config.toml
hidden_size = 320
num_key_value_heads = 4
vocab_size = 5773
norm_eps = 1e-05
rope_theta = 10000.0
optimizer = "muon"
learning_rate = 0.0102
warmup_steps = 200
batch_tokens = 262144
max_seq_len = 512
MLP neurons of a small language model. Each row is named by its layer, matrix (gate and up: input weights; down: output weights) and neuron, and shows model dimensions 32-287. Each number is 128 + 24 x the weight over its row's rms, rounded and kept within 0 to 255. Numbers have three digits each. A neuron's up and down rows have the sign that makes its largest values positive.
After each neuron's rows, "fires on" lists the tokens most often at its 100 highest values on Wikipedia text that the model never trained on. A number after a token or word is its count.

L3.gate58:125128120111138115147143132143152106089089142121131123094135113157136102109108094145141149100144103119098121110185112152119121123134111123122178136119106112141163138129142126095083148142164106124134144166161102171104118121128126087097119138133110150119104113103108115142134096130154151149109118117189120112134092157113131101131108099106117139115154099109104077124103145111139128145104150138113153105116159122130112110097121127082124135150114146141114167119106063108172127093118141117167169107174143136138113110131110130149116158158151084137127121124088093097147152100111146152152110152148096153151108090116122160156127158174115165103156120119135084164126127115080150139148131131175139193090149154169105100113118089094122136110154129116134159142085100155146079134129133
L3.up58:081139126128096134163167146159141126135112152094113139102101104113111140106139079165144149098133130126156155119149131105124170148116120109130135158153136141147154131122092155136147174134093132142125199108156104161180107148149112106133142160165129157110162094152094133098174123157117155139127140168133150093133108154123170071107110114133168103128131127120109138133123146131106148106106124121134121071166121151135131145123112140133140129166134130155120144113110103102147123095154142155132145140172127122121121096151124146122114128098137138191139121124112101078119146109093106134157148171113166115165166137115111155111094139131145144146096168137126132157108161109103143151120135109159144136125155119141166116138123119083111107114143145200104140121094160139088107156116148
L3.down58:104094149096103132124182127146159165046126160172081124123137096120157103148096091127117108095102144113093143136141173124152155163116163105121150119109114130122153205085160124121115129077092143119116155155114141113088107097100113110107114122125114154113079143139107111139137106173149084151113132137123114179174102133111156132109141130124116140137131102124096111143090122124139109185146094156146108156089144112139072134123161105130109132121118112158138127101126117109163143124146158087111136126140133118113151097112106150134139137162117119123143081150100123114142141117162121158092086132136084146140083163126121117130093156101139104127125107123157111163126125154138115142167103118130129176116146112135133137116143120116138113115105138114107105151102099067122102190137115
fires on: "had " 43, "having " 11, "mis" 9, "atis" 6, "get " 5

L3.gate123:133115173151136146133157134101160118119110150127119144101146121135132104103075137133136155131135113098106125106137129074085174131100146101154123121165109156127119123112155114082140095115106186130098143132154076127149112112154107132118142130168103127110142115170118119175151155097167149162160120082098126171094138135124113110141148100086115116085117074110129106123135144132143141147132120138164132128123103133128153108115107136089135096115171079117145106129076067111108153114148128177139155138090095128104132140114104132138144164164124110142140141111155102142120111132106114103119124159124112170099136091113101102131098120124117156115082092102138133118152090141175157146151149141173129089116187089135087114128115123114132094146129133103080173108099098151178139160074089
L3.up123:147152144152130107130158120141110149128124130079151168084110161138129125120109117152135125097153090163130123157120153122138148160141136126121108144100138088138146131182114122130121145123152130124116110144087123164148115126174110110149148091094123127127134094154111108133065152165152159134193135138148120113119163117176108140124059116132144159128135141080137187132103123130151088143133126125151164110144120134108158107160147091103136098129163146149182119127129170136129104103096081118109126149134156125115143101135134094141070134147126149139123158157114106130129111112105135102097158119108097121116101125128076089139136119092115078122141083095109111130110126112149128143093122150154113079095121105142158106123115146121101116133057109183117125151111139125123145107137127
L3.down123:114118155105148123097150136152121131123124178097154160115160116105104085130134073135119101145108153120114143089114121150171129124104122103139111119119096140119157108132154116128151114147126187158160147134108137086135130124103084115138079085136124116129146138135105128142163120183097160066134154095164123134176128117134139109165138132105129134150113175138119115133120137142145117133126086157128072159123120103077143115155133130146117122110131122145114093094157089181098132090127170161143137112091131107124150129034129131145130139108106115149101114103087140116154093084097079127096155145160102160151104136171144122183116073128112119119134169130145143132144127141123164082149172156136106133125134120101154138169144110116101100117081113128138102128123171137138075105162118
fires on: "exp" 23, "aug" 15, "Rec" 11, "Direc" 6

L12.gate726:086101115104140102145108103108148151134100151180147136131133132132119124115118107093127078140123154147116128126133131104138116137141175111135074163126157146090117154153160153094087109139149122095105160081124131165141119152125125141132136098133138114130139127138074139168113119110113188119112133148088140118104106110115108117145110121096110140130116135127088130134177121099146122091149165148162122100137089129063136150102132156046125155134139140166143134108138116123146153101137135102149131131139071126101114145133139135128123079141110099150174124112127101123121124107119111121091119124099075119092143098079119119152123160149136081136107143155168147116128134129122139093114083154172161096138089140111118112175113128148122164157142086133126179117163135100164146110120137
L12.up726:089097124135091141156114143167160132162117147150124093164164130153117131129129152140075128139154133131117142103142129149111159130109169138148154152134133119087151173130133114130069155120137107107151120108152111129120153164110163158139158151153115115089145118082125110127154150089121155131092147120150108108129155122109165180136155139103131095128171140159103114141146120086101127125091113118115157147123154169152130103130133100097110093115112120153068128115137145124098147155119124117135147140137118155115067123157143153122126043132097120141156098115166133109114130096136084111065124154145085111080136090114140107115137120134110148125123150136129111157158133177126123081092128092142127103097139128129134137111124132138158121150145092167141200090161157108144146108147077
L12.down726:097127143123098137101098130148128156091130116107154171130104103118135133130100121150119099110157129096117116150119148146142131097133130123122073152151129140111141130127158113100123105143119155139128121072131106146104126122112135110184146133113083116147103149179128092111112121171128138087143089150128116073128102172140115157107108149151102175123084127101126132144134104107169163104119182114134140117075130125099149114128119153104114157135155146152114075045114149109099138065135167137122112126166121179149116115137078126109122119113147095123132113152150127192154091103132162111134152101111123131151188085168121145126099103090133117159092124128136107157162128142138095151100137112145103110167140129115133128143171141151098101139112131113137146172116144111159094180124145
fires on: "| " 33, ". " 13, "\n" 8, "0 " 6, "1 " 6, "against " 6

L9.gate429:129108119080132145144121145091133097111087078182131114144089123097116156163148120145126116121162108097120128087158110068119107089109138116136112126089168170127107150135120148117105155146083118119121157142124120167151096115156100137138158135119179113154123118132078122159112135117187101145144134163146104117106175118115106115162152105142095136127138138137112132142124074110161161080106147121087111133126108131076136102126072123128133143123128096146149126119113137128092148114127107099139102164143130130107128072121150139091150086187134145146123109143108127138106147114167113125106126122130143128143124161086113141131100111125123104125107140155160170132154192119129163105106122105158096107099133143084183144093125119124090127096113135136117129130143107169143116128141107
L9.up429:123111129152113106130110151150165107126111118137127158172139144162123142137140077156115108117092103155145089130139129106133122095178104138098139090121105115123102121102105125104152130107104138164146114116126138145123128148125168155128118119160096111092093143108117150109090096117091123073075123141090101129134086162122163134152135101145165136124145146132149125073101204110113137168139125100149109117144130096126132106103175127133121146145133129150118158134151115107076100104129147121111125088126147118117125158094146156153127111126159138124141130129120140166131152131114117157143140162098084135096161123093091136139110098123138111115183118113154119160140079110158154162161124122159135106122098137140106131125130132138151166152162166168079116167177055150084150153086176
L9.down429:152125145176107126136114123123122150137136082096151132092132139134156157129127165071100087121121123125056138144092149124084133141088134135118138124119130145107118167114136107074141103139128167094141103114130152083114121108125124160151162098105101101107146154147136110113115147136097140108167108071093141130101134106123113107092153134146097124153136133108148148130113083119148127116100128151123142109130112150093153120122091127070126154120091130110122140105127124135140170123072128141119125122140095139150122112116074093106149094143151116130119118117147076185133122091130155157075151148075141111146110116118153097141126174115114134126126149124133167109165144095152128127092118138112105100166155107101146151149069154140102100151162093116096117126112169101157094117133101
fires on: "of " 18, "and " 14, "with " 14, "de " 13, ", " 7, "| " 4

L14.gate26:074131160110153080140090141133152168125128104141119143101115165101177157159161142107137134059113111187155129149100165116128116161112110150093135114139127171116104103156112075115162157085134100165150134119147116165147136114119122110141092093131118110102065102154121159158153140120148101114105136146115121116127104139132094115109130096169142135166142175104131085098108108130136110162089159124154141161106128097119144064125132134138138148112123136146148137120107123132129145141156102139153149164161103175131109123161129183180162170148110115090139123112093107121124118161118126113108105104099157162103130107130126137176126133155115124108104152104079141109118150083162131144146124104150151140123121144176104149151148157115099097155063127142143135102117125077128143106134110
L14.up26:089185109168143115097113156137115166144101146111129177142101115160132130134112104114156144132133123082148098101093150153127123147136138171103130128142118163120147138101126153101121102119096134117113056145097113128130101112113127153131169148103090139128103136141114102134155109114150150134127143125118094132106128154107138127162160156132140151105102095089130116159158133120089123114162147122183148080137166110120128113104122095082136123103114127100172136099112113203123107092156122156171147123070142119103072134174109112129142126129116104092104100108141117140135124115106112129137120131130115113130096110117142122100145115136082158136116149142163129168139150123139146103125161131125119114112118172090119119156111095101131165124146136089187117112060152129132112073138087
L14.down26:125136112113130116129142100148104091074128133190096091134152088112120088131125121113133097079113143104135154127144145134098165098180115124107115100134107136119107104151149142150112134137136075122099135179099159176110172120156149145101106096123113108108155103124100105124124126153097156184144123109121117127140190088086144161128151120102098111131126146111118130135130114115126087135119183128116173132106097132129150165168088097105109112153142124147131154159133109136168141142145118145141136135127124099132108107136110117138118155157075106137166145111103105128104126158096139137105076107130090165151109140100144119107128119179137142126147133116117107111117166110112137117108122144132154181087083146123132109118123125142107127112135091084125139132116129101138153164108174
fires on: "| " 22, "- " 15, ": " 7, "song " 7, "200" 7, ", " 5

L7.gate413:078118107148104134132119138096139100158145090126155125143107127121142115125120125131134134144145137156089109128125123141137158117162161142119120133071117134163155125143145143143202098109129130153115111159119131154188063164102107152162115143139145091132130146154093131134112107156159149108148109121114113105106112166135116181160077134125134134146160134134146186154133133126166117122164121129135135147132079105115092123124128128138130096115131132129137102177116122146129145152123158128148106119069153096101153144167135167127157101181089125152110093167159143120141133158165129124123158144118153101153115169129150098088092075112143134115129091184138115153118125088144167137148090108162149123096112137083114127157104100115102143145081107143122101097136119118148103121102122
L7.up413:122111124099092118126096109120153145126141128121104080110130170132145124116151087107114134141109171124142144137142079086111134174119134116146124152140122116122152120098133117084127127174150172156145110118105115116117116132145088107113119101139156090129138116135107164085103123093156142158137140136110083142100105111152092141103115156126104151135124166092135143097138114092112134107088144131146141138135123116157118131174144156160125112100088145095135107134158103154145106125083131145137147138119112111102169127135186116147150113108131145140146114153146101118106145115139095185131164115106126106115118119110161143119147095083116165135129129120074157170084143125121154112101149154124160120131128114091098113166113131131101105074100162140105164119116102063143093141150099
L7.down413:108160114126136116147137125078148129155173139111123147108115157127096108150154098169128173097157109159082156116088140125134126097101089123094131091117146110120097109106148086134102100158119115085153153146148129147146122099103100150129140119105092140124106140124133118096151126126098131142087119188095121161164141160100116121121150167131079147123120127112165126148145127124158111131132105106138115129148126175104140140108130120104114097120106134110109144136110186170168149109154126158143103108150133125135125092104154127103047124132142105137138135126128110125171100167135145098088117122120074134088144112114149110128115085095135109145099128097150152129186133163142095114141132117110104164089105118145145142087087091108115115135153141093153128141138146114177116090101096
fires on: "2" 25, "k" 10, "ev" 8, "de" 6, "st" 6

L4.gate91:135099148125108128140161110125101122129096120111161153129160126130118132136122131122134153132142151090088134098136141136144181155150159134105162117115091135158112141135103152106125127128133137109135119146074121119128117148165093159160113101121097105098098141134129128092090097134098122072115147134132156161139119165154132143126104121097099136117093123128154153147120138116137104100077113131195142144099136169134121094157133123105106096100143132152126126119130113135115118164121134189125076161078087107148097138141134100133118139125108160160104121151107072074163121117112126089168105141119117142098102138157143120081133126125123162118146171114159146128070139115143157165121138122137119107120125100090154100122129128143149130152078131159157140089130104087119140132133108
L4.up91:162128157135137135165115117124113118119098107109105126100161130125097084125089114099180100137156143142094122122126134117121165117153148145113103111137078108142118124116091143116141142150119137111175104154117130078156131118130129116171093130097095081075165123173142133150068122106150130126096088131140143183127106129151118165148159113108102139119118119128141145124108161115121128136115148133100137122168114134090125093136148133153114117151122131096157137128077125139089105158129104175151105134124110131162112131104137149108123140136077154160130106119136133131143131145096076109165096135139099146087121136144110126101096147129129152111112196121115157118096142156150182129115114119151129148090109077079146109148140131101153105161117118103140103083124177084126129161091121
L4.down91:147148092125127136143174113100110119142130119121139131125158142150103119125138173157185128107106131121112121141102124073105111124145109158105146107156143130141123123123117081134131111134115147127120091127091070123150111176115079117120123099104103144130088124132151143166113108130178139136110145125149138112126173133124155086160090131105155090144100088100123146158125139125149148122102089157155117106168159150172147153127160137135156031092103159163178137124115114107115147123140169122104097131101113089138147115126136114106121140125123153155114152147081080122137131149143145104140127148130092172092094124140135105087127111086125132131122125120143162115146167115151139112086114121116153112100084120060155163147137139120127171118135128130118104142161163117089116134120133
fires on: "de" 36, "De" 16, "Main" 11, "Down" 8, "La" 6

L8.gate441:159121153101130149129156169135110090143132113119120134133082122143097159120105142101129119169112155103113134162133131137126134083096169083104167175116172149139148145111143136166169070086149070051072149154110135088115123167144113122112136162120132118126164147119125154134174108120165097161139155138126107124134130180133110112125103142110090106113144130118126138141138141122149101082100096110113125116141155141148126154117144111124116150121091167134102098111151129128127118125156194137114130151125142135109093163161136122156102128147097113141131134155126053115140099094091178146095113142131123129124180149147129102121122134165166148108119154127157133108144133120159133159108105145079123116118133151147125102101127130180093146118127155115165127111095161077115110125141153
L8.up441:157140104137116091120126136154115149182153147119129124144080115133116122110121165124151122149127108105162135152141090163146125125136147118091107116112156149117139155079127119119113076121122094071086163150111143085088115142145150154129143151106129146138150134160140130089118133105139137142113105173082142152133086182113130082148099128127091139121121153106120115159157108143148061116102107106128123091113149163105129152096137172120157130133089141154074100114143134098117141120121116126132118146112129126103079117130145102135117149135106109146127113116121116115202130141115160083142130096120114180108164136164104123124158108120123129128148081104148126145171181146173126148122164098087102135138111154124112128146151146148155122121111126131158105160103160110152165127151147
L8.down441:097131134110139141117113085159157115110109124135123148122108177130158132117110123101122099109120145141124140131122124108104154152137138122128118118119100119124159129158103148124170089116133163142116101125174095148151096077075104153152136133117119120120064103103140117112091153179092106131147096111120113126125143137154129133129130103113160178106133099122146176093153124128091107134131117141176141144140128135105109096200134165127107102135150127138144126142087103091135104141078160117079130103153118147168141108136096130081102116135119113136091097110138120118136109139125150168160096085101149086147152150089125131158095132127147112159118110160118103120178118117098126110087110148131127120138111107122080121114158095084140146122113100128150112140160118118104132130142136
fires on: "ov" 56, "v" 17, "om" 5

L8.gate442:081144096108188063131095137118080102121096112125128149093155146136169158172063153119102068136137133126152090144075127134146158117123125130096143134112172121131140105156136147105142171175141137092129123116151133154107102118159138103118138159156185135114129121118160160133131149078144129167168120136128125164112091103126149138140115136118135117157128113145089144135150132104114136142192108154142099108088149109118138138118132115149152138147134185130124091121131096145079121159182148155123133149132121100134147188150062179118141116152133096131115142122106136112115099128116131138129109171148091162120083128142157163143162116144111132179125141150123147102132158144151130082149144124136159113152132093154114133149160141101118152136128138110124142128120160124120139142132147
L8.up442:151133138164128153174065142123118148113195148138164159133113094130138113085115128104110114169113154106120143143142114132130137093069138111123074103109101142059134132109147149109155169108146133147130113139107148120135110115163161140100122110141107167131102116156130147161146114087121185097122125107088147153135109097169114138151146121170093178136125121138165122159125102114067153133136107147141105128125122091109163142127101118158143122158070073136151113130141130139118108141137114125124121146120093111091120128167116116143148153117124091141144181115093137196136111160091159124106155143111115170141127106142148075090164133136132120086078085116093152097092132138097139098099135130101124125110107121137141138114143091110143150127124137140118138163162126119113144126134124
L8.down442:092137142118112133130162121096101110146112116173136103121141147163130114116130142112113108138130109155153105105103107146116130120134160116107136159118184121164127110103152144160114137119164103127158139137183145163129143127116133083140132114130116136165149119131152130134143131155171150209074109118144127122129123128131128147116133132160117130117096101184137121123163093128134118125146165128130153117111114145120111137104104138080145114123150106119109124146104163105169141138115124127150104103131134156128147167150111103114102151168102112162137140167097149099171107127161122158184116109138160177094143143135084125131134128124124099115082142159137099127173098111099102167079112135127142119104157096136126132062192125129121114117155130148095113152124102106124083154141134
fires on: "– " 40, "| " 39, "- " 7, "— " 5

L5.gate409:148131139106176162080132120145123111103163127120117126143116084101137147146149096120122132114102115123139083115129140133123140106087133131096115169096110103121117120125118163076133115108107145155132150108111144126162120117092102171144113085152156160165097088108159107128111146137145156149125108164130100141152108122099119166128136134138085123116082134108116145109192126100124108142063137160149162134172117129152127149119135120148104097142176118104140095106115102121117136102118101100109162118144134180126152085104077110097097128125133110110146102163075072109131180137120111109121147132125120141146164107127113111109117116116138142134153142122124177125139126066102141152151124100139129127107069142100155113150151136154075180127125097131117178122136114167137099131151160
L5.up409:147151127102149124129091151129077138129105147128134118215119123157145108135132116122148138084121125121152127107129107172147104097115124100122126138075153090159151156121107160110136202133130139163128130131139142146118156116095125119183128116145131150133129132097084132158169125134144181111126146115118121121157115110096153138153106121121145133129149098140100094131197156085130129153146112125124162134156161107127110173145113137148137117099164138126132092131145134134133095130170116099099143148109106127111106100104090146092134130121156160092141181150133129125138173120139106137166181164109101131122145155148164147141106130097133096097126145086098114152116101133129136167077114098159137132131119113071094103113123141144109173081181111111106159141116143169112079146106162
L5.down409:086125102135146133209172106136141107127129116100139129096135159147118147115136123133100115115132141127106113153118118128101134154171125123155132124143148190149112119133146065138108089120146091120101117169117107133144091132150139118120126118097117127120136176157124119128134118101132085110126139136130112136094133144135132156101164148128160119138126120166166149133086113182110121099142144099149097100100130113098148083092132131135123140153102153154128094143102173115139141140096163137100121115094149128147118152138134144148158102158113158149094130113158145114178119122080153100126065142172135151127137140112110108108150129135104157149135145151132123104160156095137133127144138169111137093199150149154111107117086123113123108139096126135140085126132115097150183142086105
fires on: "| " 33, "of " 11, "er" 7, "president " 4, "ch" 4

L12.gate748:088123145102109181103054154113124112130081097124112190114118132124114084090134134106129119131160099161090096125107143155155145083117124132108128138150108120129125145093120132157143122133120133148162163118118151103155096109135108108125136087118113112108115156144124127112185099147154161104127108128125128113174177126115117109167113073120135135114145115117108133127112147120154141126136148161129161116145162129139129155165113128178122134122173124110104140143165142097093146149129140111109155139106066110119126161124134137184122126163182133153138148086114131124077131144134094107098136114163104126093115106085089151096135142123153136139129118085133127173105125073082134143156133151141137130144088112087128107078124168105123179166108090153159145122141149148159141137106166
L12.up748:160090150137100161124107111095134107173135124105123146136118118146158091125130148105099082140127110105109117139069105141111145120162168117133152125155114132101153174149092135116111141156164149091134131111119125145138189143132144142113121163132073123075144120128164133110130132120146133098126095127105167113083121123177136126124129136148128147134129164141117108146094131129141159112124142159111134163126146187118202111137119133076140090102117131123120127078089126137141098126130123096085126128103101133117135135108133085115197092118153178129096144083164127115150113126146112140121104137131099095175119127127130103117133142105156112088126171133123166146144165139118140121086113103137113127134125105091147121109118139142119053132138125113152155091100151119169125127120107
L12.down748:138131171091135130151137155146155164162098122108159129124136129080112154135158120151085129163112140170138139138171136121156088135131110102131127186111150132121091102099117115095128123132132136121128157134135125103137122130101142193122092153142114147142164104183081110160126168115129131085128165113137098102120149156122124161147124069113093136130110125120160110130146107098111132111142112135167100116116127147141114137113062127122128142111142101120124121109124132113112134107137108110169151157165082163164120134136159144115150114118142122109108089154113106166104116121118154149137171121159129143146111135093084143124126101094159134148121110131168114118109151156145124093109145150150130102110184152122149130126120113112150162094114107154151120105114104152087069079165128
fires on: "| " 47, "1 " 9, "0 " 7, "at " 4, "y" 4

L2.gate490:121108175110156141140132147073124073169108154160129131112140111162113115163104138164169127166140080148120118140114114113124119127119150135128182128105111140136174116089117159147128146122144141103111131140106123122158104175103141153140111107128085147095078154108098118128100105119145107079082141116156129108115169137136121103158151099128122128142081142100105170166140117121141107128062145127102116074156146135109107101117137129104147104113140126115113070154162067164120121138091152117161105141095143117122149152139148123112136151137096158171105105108095131118111113112117131138117094086159112139128094145126151122131126132149147153112125160110135178097145072093109158169173071118157129129116147145105129129135150124148122165154133132099119100126114133104152138133119110
L2.up490:125099085136119102102126139072138116154141113135149121122150113119117128101070120163160132129064108141111096081121101151154156129146128116117091131122127116125142155159148107129118132118122182144182142124160150132100137122096120146149116182097121133131131167163136159137079095162106134146141077128106110151106075165134138103124125146186139091165125148082177158133146127113102148182136134131158129128129154114154137135164131145130131117118111131180174114107106111129112154137098082119116142119148131134138114176117114182182104156125157101125143147132136164151089160111136104104177119112122141137073148110150124118133158095127135146121165133120130110124110132148125133180125120129123114102125126125144087092178127109079153149129108111127095115135119126126149093137142144
L2.down490:154154146124117162101099139116105132135125123083156110133069141116111151115141134165117148085116133141098112149139128105097115174158106136117124119117127131121166091161147130067138109167123146118113118179106143155135161139135062125152113113126124116110108124099104145136122100120108110149114131077126069185117104092131176129127089113111159110156123138056143090155093117120087137110170119145138128148138139167154104113136158169162163140141135132092181127169196140133118116119094127159194104146141104119139144132123130151126133146139150154135163134137071142138155108126132088112152123131147097102119133095138125105081155116128114106104092168097163118120150132112153145119101155093118072141120131108084121134130136130121143145136141145083128096133134092136171140126153106
fires on: "de" 68, "De" 31

L3.gate376:123125142122178128133082129127158132138085060120112106068138127128112123145129109141067178125116131080107130121184106098150138123137120096104119152117150125114058161153118133126102161151088126138157144168152086154132136167115112146133107099140098147111118099135117113129131134110127146139123160153133101173118088122122108086145154111123102135109132139124118113121094152130095145137103123154124106067092108146134146103141140127065133142130096126161106119106124155163152178114134178103130137130165156115153122086120138158140126160142086108110128141126129141115098136161126120138115123095134130108113108148154158113167166114127102128107175104119140096122077148182154139120151148142124169110124147150138111097168146102140130154151158140159104122157124132140198157140134151
L3.up376:104112171126134079142082160102154151146075087095126149108154099158126173158076079138085152141142140099099143122142112138137131136141134076135148125101118139125102149148087142102128166098125134149120139172137112124153134125097086122153113140155122126130120121099096105132156123144165170184110092144167149140123104118095146102128132128110112141118176130110113152106108121134094159081122088122169128101097121151109109101145143119109086167128108145178116113100097138089130171100149175104147141139148156112115125147126122139141136155169099098108097154104144128124068078157115133143135148050086147112137092151131164149144140112105122152142157130174153101149090103129130109128124131095146146112112168100125094114179126119144129146121156139146087098127126117157111153125131142
L3.down376:097108127121141142133143137145159158098112134181115104079131123103120114177165148125134137133109119139117135087087099142154152118131140086125142137148111105153153182112114103110128108126101136175146107186109135078127135126152146125082142135089092094119092167105128131128142096159128117131146144131114090135161117122141129133115140109117114172161137156144125125125112146128127103130128155154120144143103142151173101095131081097115096112090145151126105147103123114193144178086140127132120137123116131163120102142066129111122102129123130106144120137122115124162185129168121121173164119146143117084095143183114131116160134117110079135119165142093125151154137136097114165100122107102117136180119151150150105148140141108078114118114105113109076127145118129103124129167150166
fires on: "not " 21, "had " 19, "ack" 11, "t " 11, "mis" 10, "differ" 8

L15.gate220:102138137178111094103087102120091094148104104109152136071114124117153153104113169114138101146128129140157108120144107083109123113155093104128147067119099112130149103137112153132103104119122158142160126136112167143109140157166119095134133174151145067130156148087154132118158148148096097141141124117141149153102123132117129156141138171112105132141134111125129201089096139101101114114147111189123147098123155127168145169136114134146129147094121128155121139125155116142112120127166105151131124123138102105152134097137130156119126123121091103072154108119117162074127128136121109132084145149112130118123124153148094131146079164154116130149080127137123117089113152141135115108159141164121160087126098118153156132086129120131130118121100149137112154092076123111134185123104142
L15.up220:158095122160144135113122117115107135121121090087150103167146143149123106149098111142181129119110124133089109160153134126127115142150149118116126124092122196117124153083152130098118131158155154105118096156114136149089070153128158157105134121132128145148122132135130120110120120174151109137145096110156135108124081107162087227151156144122082144142104070123103108152134135112070081130145141120144138091111079124127138141139094133155152125120105126168128108155135102208112104116106131118143151097081128119131106120164128120136137153142107121115106094117076126101112149123148100113098132089119101183112096099142132093145119114137075107094132159105094125154100129158095096103129127143119139133121114153133130108132128143111137125136113139145153146093148127120139107048115142
L15.down220:176191122155150107128108085116120097099154149172136125137138104081108106106128161110138113169157151183138141150124142117113110115105111138099174152106122129165083097077205120126118129182142093125118120137125121106137144127150102117145141136107158094107153169139122116145098131110113126121183140108100162095113162118092125140099122118120115140140141150103158173135147120142143137118094135165143128107079120139118153112130134136129198150120112139163176115146108109094137112089104094123089135162141123155139114153148114155141123139161117098122109143153150125117161118130133119117131095146179107123143086107178186133148132119147116186159095158125131136104136124161100133117126132139117113170114111130129137154078136147064112136120126106107119150140124128128167152092144114
fires on: "d" 21, "b" 20, "- " 9, "| " 6, "res" 4

L4.gate482:119107116143116128151126126116135115130109088127141102096099156088145125131115115193038183159144146120114123084116102131155119100115123125161075142123178074116116132135128096109089181173127162184140087127145187135069192140109115106130103094117138134134149133109133142131136131080126133126114137147131118105162143083167140137132172122109116121140145127127136150148113154136156123121105151145114113112138129100123144102140137125128114145155118120155073161143132116151092124159127143092137139139127167119160106138134135130110130130158091112114132153141084125111102132198093115144163108121161164096132123130088148117150158114163114129101150122094124132106101127129133122130166149137124161123109121123139087109114139106109117086139113121143111167170109142145137152066151156
L4.up482:123109120134114093108126147116129099104149121170175116125131120141143149147138133174074180109163140164100160100091146117161144107128140125118119156122174093131127120164124101122087149109132130133145119170118145119102186132148098115134116108122129132119147139111134141166130101139113130142132109100121092120120138127149122176122173136127124155156145145149102117144119126142138154131113150161105096104099122105131162109148103103142136112151121157126076137101193143106129149162148125125111141137076114115117081185107097187125141133151116143119152119093127139135164146200149106119168101118167139084143147126128125135130117124121131146166132111123145104108062113063132123119082106170107152109126160133096041104118132134137127110126149107135119127163107139140122111104156122
L4.down482:148098153122138106113137134151123136147131122139105126122146151131120103114109120133117153128119094159163113090157140163176118140113161097123090190127105093138123097085146118110112133149099134188134101177144177105138088115103114147108162096108087156131137133121133124153150098130099114107114126136113087129178127110147120124118088112144163159151117147120140156115087090164139105172137091171128108102130156137104118112082171130079127116115148153123130137152138141118141098140133159127138102131130143129134117121107097158122140107117135129091097178136120175122150146133138131117147174131131117071131151132146112097125150126149121185134129107127143152126107106115134117114079132123119130122181140149081157185119171107140060133151178128136131129107138132143124104099146156
fires on: "not " 76, "t " 13, "never " 7

L5.gate488:116110119147133146096190109104120133122147176091140126132083125165114172126127144093130141098143147117146188192128158131100141089125136108136120150105122115175132138130134112139113119121157129141091125150137132163159101163103172142151133156114131160153094158122106114125142125125122158131071150142126130142158118183149115148141108147148135183151133143132138117121101151131138116133095095135167131133094116125127146082142122056115121126112159134130133129132120107148157120155122133114169158164149090133123079140155150163119114088181121178130170115129122102104160138088099122096116115127161124172136115161153159129114154142170115116121091127093176106157153137107129097158116111088133087115133158152158140128150107090115133115093140169142131135152088146152115125157167135
L5.up488:099126092138172094113092104129127166148158122123144134161123185094117057134124095144142155155120102090093139119151115107140098129104102157125113130147104124143144154095116101128154120099122139135117136108146099107180161100123091115174146097168129120099094126106134121132121172145146110121125153111112131130108137120130112120156170106131142161116145138126111134107132136073123100083161112121093075134088116138142125153159122138117184167109115136151111123070116159138159119125118165130116079139121153146151106097102135159130088149160104106118139137108145155145093090130126162122148096112116121125136110154141145102091116124101141122176097124109117127138108162129119142185112194151099113070098071146090122094142164118131138096106093146132145113167121123149100119161130129
L5.down488:118107122124109115144169178124105122163097130164126129122145134109182170124104133127128167100140116173133117132137113169115139145118121093101128086145134133104142130128135147084158097141152088131107156102141110160161112124080131134121052149105096131120077107121180146140146114134113113120125146146151155110139131173156125101135143154118133118147130127158109126141144092091146113150122148141184152142144131123076101113174130104134130123118178151127127127161097139167179121131082081155085139091122122113179101132128102131116173136128118136118096104120121119127083136098117154114116135129122140150084110091162156071118110151163119154117124140100099116172135135132102146125135138106129099130110169106138111156121084125127128119140114177181113090136149083147110137148140100
fires on: "om" 17, "ov" 14, "v" 12, "um" 9, "am" 7, "els" 6

L15.gate622:158127162101104142106184168124097149122095095152122135156156145114191073163165148123124101071137181148124153132123131133089115136151148141119139106172094098093078120151099117135125152130120121122163125103134138134148171118106098183153125142146121100136079116182127149136096142159106114136132131149161130142150171168142131138124126121141159174126095136115144119087128108145123151169126124098165164116082113115149159182122099087109123127135148139128122121130135117113131117150146117106109115146122098100115134118125113131095115125131134142117122107141138115093144121174127174129133127133193142110161144129136129103117139117137103112127112131120155126106083128111130140166111190112109152114116128149153120116135142095144086142130092058116134160055094111126123103125070139
L15.up622:131187117110093157141157078124126165106137090132119110103141094143178116130095130137121123145114133140174154146117125179099104112137139090108145143174141119152161140131138134120146125163086098141135091113119135168118127098110166166160170138168146142165133118165127150112120147105124129130092117113122088121162125146145163139141113122119089124095122123068144127133155136153091109140114094128157145161124147139107148130151113171126125141096132118100143138120154128122138084139085157079140144139135123161093097171102119158127105130101160167091109124109159126155114120137112107162112115154111132104107174131187161128080106170147128096135083126118146113128118138141168099145126140165161116134096085103079126122089167101152131122165141143113148141132107105123125115088129114
L15.down622:114063133093109140131128121115162152118149140126118136152066137107111148100119131141197087149137116121117136096144113132091117099143119151122099118088153109096099128162101130152102120144134147140104154118104105097139176146150119140119129099148102118137143132114138153120137110074132145120126148116093154118148133162119107103160139162114103139143115123163144097151090136102153167147137148144095128141102170150127151147089124147119147120108168084135105108144148110121120124118092156140133146114116139154139137160130096091105114142130122148127125099145153124132121106124166132133136100110181160155138112092121103099125113129107106143143155115184119131102160121107146092128105128122128102163113139087152126077132163125133143172107113150133117117151085131157137111156097134
fires on: ", " 29, "he " 13, "He " 11, "| " 6, "and " 4